From a checkpoint of a small transformer trained on Wikipedia.
Architecture: LayerNorm before each block, biases, tied embeddings.
Training: a variant of Adam for these matrices, 1197M tokens, 12759 steps.
MLP neurons of a small language model. Each row is named by its layer, matrix (down: output weights) and neuron, and shows model dimensions 645-836. Each number is 500 + 50 x the weight over its row's rms, rounded and kept within 0 to 999. Numbers have three digits each.
A block is one neuron, or neurons of one layer that tend to fire together. After each block is what it responds to, as a language model described it from the Wikipedia text at the highest values.

L2.down1301:531503537463440494562477510558423468506525500503515541576444392540587498563495521602528454478458446442470446538483495387531471435493455445527552512508516398558486502472450445515477527553624558454498499580521442505540462545446451473524568451514552457468549529502520506498507568465468503539532591485520396470504416521482526478591418517422445511568354520497496419582593481586524483484441506489495556439584461491510475518540488513536536436457516457511394471499446414552503497526476528508484492513493482571570300531490464434370526476483435443526480511424489439476521458465519459613
L2.down2096:450464514405489507484532571464473484531497427500556492608427494534514583540566518499511410512383401531493549539449443516614472470467523442391568500574435490542456543523466468592423461477594473460501566564492363570504519497474535474524553498510407516436545465502487482491532503482453542488440540481506439526514539511493547506568436488439469469533423560550451509499521508511566476441378501456461572514569492410492553548478506585509496489478620479538449471421440442514460551536422493432452517604505415478499463542579505455457531483527479489528506523443456431494479511485438514529
L2.down2172:519579558502580493388501474485480520423660494542493477519446491562603530452551536506486547581419456478434457524495504454466536526553483571512575509532545475503530353461468474553501542490501534514443475525415543428501439518517337337491497527564505532455462444468564509576503560505514497477492499463374570501535367502537529496501442544569514486471452442490465482546478471500541427415560473542495505498517566433505447484552448499586520492405492540512441430545409540451437533563542505492556510516429473547644519504452451502519489539473435493446448477536384510404515437489480468626
L2.down2981:532529592452507438559438527532485432486491390488500503522456460553557446553541561561515408610527483577460542478429481457536484405502457514468610507488513491542446456472486392536504547510626438473471535525528418510593384537433511447490448511456527506481550514508524479483462590526464495555506524521479458468557412539533505470635367490444530488568409552493425397580471535556518494571474530409448488452568511495524476538482467481637467448449452515504486514463437430489384544515493520515513480449495508570542420456500503418447552527476564480523465491484505488491537510495417443548
Description: Digits after number separators

L5.down14:437397493339521517473516455500500527512510546588482461539441500449525484451578439573493545495466538443469496478417414587496476642465562544577515532492482463505504484526496575510539449504481425475537629393494560545541405493505591466591590524487588470598477473480508422485518406476468418555547470460443456482532484415570524545532466371499438523431500402615478476445548485571546466454424486576532424567556592577453436571454497490467443500520539492450452515423578479448546518526552488442496492486466457514526560457516551470513472505503514553467515514396535520540543583516531533544
L5.down764:489490483506489549479420455460488536463480475543555459567436491514424507491433525508521544501522407540533472451495490514456508496482484402521551465509494492499573510475524568506561489511520558516428602564450512546532380522426544461522542469477516494479461549494446425469479492586536446478580512434453493480541496451599609514545511519498472445421474416492461613492544565535467515418489462506506477539498497606497445463495542485437490482508424523443563496482511529446564454477558577529430509492437440534669555513521525493602505468587406573517514505426488577442458507435528460443
L5.down1139:578526567531551420490558541522472515451504504440496536517513447464587480542489524560506488426455584514432530503499572558474437546540521394514491482534518435536489506571513438503527456435367514481583444448610542481509475478400570504467454456455489570517472489434535525458507493513490537489510562488459395371449427518511486504449455494598554572521489504600498506582422565513481444620530480523381413542506506534557554504471489532486466474467437594414553578510460532450441432481558483503448444430514545454415486404493545559470481591469474407530468524604530511554551503426521452585
L5.down1475:418537551581440505455505409488507558379523491558552441533491517487532546501590594608575614464554475497514473508541427499517526585571506495492482635532468474608493466534475494518350474537471387446546485435575550591459478466471543511527500557543494511468543529469516469552434502480514445450488502380501518538489560466467493576504514465557510442508466512530508527510466509540528457517543494533454523553446501498499545580471495495553501523558575504531560457549479478435567407443517515454492451532419611513497491525473556441504504492517522544458532515457468425510488467536498507512
L5.down1817:499528366481509569512496388562516589479503497502488485518472480474396540470483529551527351477437484553588521489499469414591467530413448528548561586472506414521532449397479482500588565512492479492427512585496554646549532528430543498501504554489540557530521525554554417520637536539562431494522461467468499516495561494464516485506532538388612480527485438513447502426573515579473509640524495522451454530493536485455414486555457492491506525492523602426498538447521557501537416476433521454324625405467588429486577545385396517491517462439452468479539512555428535529486588532509579499
L5.down2285:480501451475534555477451424456505462560496504473491465476487526516570478429524467537506534431438477572528465485534480426551485470553530497514542545530528407478472456489559516542555577455511454502592447497601517574506486432504589520457564480585522565547385617401514361511555494416499526467539573495563540505531615521441492554497610490549470467526556465549453494497506613456508518580524500528489542435468562504480443515544594449488541445452470554513475460523440507428450473487595502619436515536444574502553467397554552476492483468487459487495531474396413484420513468523516460528
L5.down2978:502493556538524416487506509517510547569560529569642502510475508468512562504425511583491467402421532462436555490462459499484449522468556452496462469520491423496450517403435484569375516496493510471558476432497436570522451472428473543487480535474497461418595506547519534600448513468545533458445471480356536472460546542531568407508520411567424552453457547542578522386524454626498507472490526524460431459487549491548503411458577548531426493443505482532523431593533490522577491449531552503577539452432386410546424429461589520576504456489593505514420512520456460393491425432474571517
L5.down3009:481510486537530386491609529478511523458470573419511444499558509392595540479451492544443522451480503529413476477574612542543434478459566459494540476514546464566496496457435466509526407493468536488515440510532521488483535525442602481458504429462514479524444522455448429545516535501488553509482591530493525504508469513472519584385540477521513609525437470430550511491512453455451501518484539574468608512485528486632510498519422523358559509539430533478476527499465479483495452480526458461401437541478527530441462503493435487486450445495430365572521489524502448597550442387487414488
Description: Digits inside table numbers

L4.down936:395513557549529471496492461542543414481645416535482479507439419499465540421596561538414535543602423520545513588552504483521493494588385493588509587509495465456465445479477497562472465459524466435550427561552516558506447448486573467503511554571547478508467508493417474487593477330418479518450573446527571452485494508527525557511529531597435423522555526567483481560524470551471443557468545550459517526529523497560495468528461544530524569507539443520496446515398456540505487493561565460451455496430484485449436592560553548521446566552451537409456549569462496451478557568482528527
L4.down2459:508550571490506529469524414498538456421537458496570547496514478465517588475563525521400575538523422514504455483466444553528430512494455551497492533562556474567416530420453429473531537506526438410582474534550603496394519440560504433385516451508538473492540456560476462496502531488533481565450526502599507513421486501500566473557496478480410370561555570534434439553571539439517575434491517530507548503449481531550495486479520465562586508596438504500501600507427435462571557457592514442510509541473578542428463484515601569467497552570525505529429473373532533545511496539510490535
Description: Digits after decimal point

L5.down219:405471424513483538469420523509526549433484466486456534491492579487446494414436439461535535572465512461598535388613532487509505550522536458409503591494467452383490513541534451517493561417430492398545491543535478485477519572466403535548580484443433521425449498403490474524592491535520502479488482518518467504526558494607480498481416435521562483529493568511537485496507553462482498574589560529547447545527518475441522539504568495434457531469570491516566540590518426521482483557529518442534591544486526581466463491537527439525547481481504404423462525447539526567455476514532490529
L5.down658:482511505520480459521486555476488420560480479534523608528610454417469567456632515381590539512419619471517524483608570505519543520472555577512488495434401498466532513555498480487493497479403448421536414496445496603546563418536484518505494490532409493522564454550440469458492452454462490389500582567478521505554497509511497483429495554499505527492553526460639448516448537506510450583531580477504496423472481526477595604452481530521493492431472475475537528499531529446553498404424446467488529473500515469573473513547430573499424486431491447438457530509500445443548511525439557428
L5.down1285:496533490613463536462456476479460482448519523566458484466499453509484561546463495456511425539450487499621469405536530497515525557576464469378502573505495443569461529534580491511518513523511510570475402552470580545390454432505541460462555459537515483515402450532437506484536619621485469511449431457533509426432467521455496422507480521499590454460515468562421456506455501496488403471521479472526439496479544496520505444568550540536498460542525565506426458474573496503482533472536444504565534527612449551560418554457504462502639555483400479594507503483593467494445468551514439609
L5.down1367:570517525561572529520550509528478545469438459524561488547389466509525415498478528514482573513475455548506445544479522464538464424485532503532474434477515377548510490405518479598558583493487519523382497541522521516445554618392480512525461412475503498555568392493511512576475432558458398486571554423485540518394485552475455400498457498517453501577564531511578550553479457478482501542487503495550472575485543530486430472472610538536521474411557465464433459526500521576430541497456476493507465503467549591580428596460567476490551463547358544466498476483498469391425477486544482459
L5.down1529:461550502591543451463399549513496439473482530549400510515499542497458522554465459466490511520499620498471447468525456401464495520478519488512450491483466484495451468545465431455461544477420507451429546419468580446469460500477417493559495555397449529512522504525512517564590481626554469527452471543469668526550531494567595483455462522521509421462480496500492444449403623473533457559434503411499433489496471452519513490509602518567511458551515451486626557532410532468566480505544504421573475460545418554463464433535425541477476521501492437543454487501493614497560554561547537473
L5.down1877:412397524501493531433470528477603566547464438549544454515563498535405528522495584477444533468448465467442468557505492572499491534567512531563521541421488487459528573500555537509562450538441434492431495421541482568521492528501620469465479520564471476459481485556540498522511452509429512458534534445462567586500479385542463460471535444504499448501510433588452560618423572502486515467456493542535519455553521478522513637483579513549473508527542483539490437432469454448562557442647485515495511534366481551515567490612373471481484481510504496442547563471553429534469485471480415551
L5.down2715:440556594471614493506407512485425585497493480538484619495530484582478553476396520525521484539455513411579514350509525500525532451466559502536555544466547473495465578446524551620492453470582591516535601463461622449584516488508521535484518546419519556485439470464477518541525474500503457476421452474519499450484509547531562496447513519478546456446450564570521493610471569398487492450515530510506589546631567555482583521473475566418460491440478398452514519556406430461460497579608508516444518585488551451519583516509524477507609454447483525518493523529545541523404532536492476548
L5.down2929:434447554611434446464496479440542523493497465535492441491511564367473665517517365446530520463532545452515498440537507419489495501352506462476487461487441533494451577442517477429527510551446536526491504492486457477534422477515477491526454513458510554502649478581428478418467478554511456542512488531506578582526529497470479495540477412472474508490498592545571467331499587519500502501531517534576550532507520467518467578523427532551516474473518553574532564510545439447466498536442419506529490560518504435589480472590502624482425409487373476549479548495519497424526502466437588507
Description: Table separators before numbers

L2.down1313:513481470392386483487561539448471549432516522479489510461467559484492612581474534491553598522456555628476519503631491476453511494451510577509426486542568471512545507418399540457486483492508502483593483504464476503548581508509530526507482439497516583538488522434530493494579482492491517523468498522483484511521517495534543508519536505503467489528494501515537447554449504481534480481466455449546561539494505425497496511372511550430491534474488554502505526512650448491432528647483599477471522481444521486469500530418514482397493402560444526468579545416544514460463406508475430526
L2.down1622:492533513514493439572451409466406441537484484543459508556495559553542632477477522511456515554538516545487495423510487500435457512423504383484516541548557411489561501559489581434506533482479550511623596508506519517537485493505598445437482425607498499506373494517524464596537526467480517452484491610457481548558370505543490458464478471526408590412530533479510468521505485476425436544533477483481521434474492538528493502497489516473530437461459559414548590439440423436472514569499560573475469576379525478552552453400534436519419485459514497530460479441536480535571503477454532529
L2.down1870:577454463593457565520470438475441560487555486545504554441576418523584419478526352531555577593498460505525613469478508500557473508538433462577513605552434393477485542483456525534524520599581567461488495447481614530486534491472548524468489521513599361512520503527444528606469552466585522524521471496510464505503519435482494446454441469454577491589464478499483499546439505502526460494538504502494487509592545461514398417525461578500500459511547462489485486539482500434522490491527456373541538526453488531542508546510485486654485479576488516523549499485526525518426514481393496455
L2.down2358:454486536497539449541488456544494568429507515531459468527601487564548473591503474540513510541527473399490565393516507409479441541453396483522516546440526480431582546585634471426496503425521421409603568551557584499405526471538573506444489482378469528486460448470490444514444379525498596520455440421538603497436473488584510470443510512375601553456550506476519491411487505473521447520501496459472466495531459482497543488497460505540474505434457625540568459572467503523432495522496475492533551466504475539400515457515549558511531395542455542497436581513493541420533502485457534486
Description: Structural punctuation in formatted text

L4.down1612:492457450548538488533447517474423552534535598473389548508476467511458434523513533506567519477440518487441460537518483394464432483626581395454510545547474532459550523472399551484468480525507542498680515480402476489462496490464446447481470500527509539471546508585529573610471542464476480518531490493531465503495561482509542535601442579515530535530454465523537488546591469573459495416493547567480510505551503487489452500457535433456440513486516459458427446520486548466487616475569599440495558477497529442493486486516474467453553487506439524515537505533462496454535538570519414576
L4.down3230:490547450524577481583445462502524549506451536508427495512501415465492499510476464478512519511488463525525587463535500499459519422459544539541592502537480508500513514574488611480528559588538441449511479592472475448536435464519560456571434493515487483528466372466396503540414459450390500449537567390437605453472486478542475535537444497535524465568469472446605480508468501617487347530435488515521545585554510576476491507469418501499530510486554469540353486484478520535523527446494549464440498576530446528517451525568484468459560520475405519433498573559481454410480531566520450463
Description: Chemical and technical word-pieces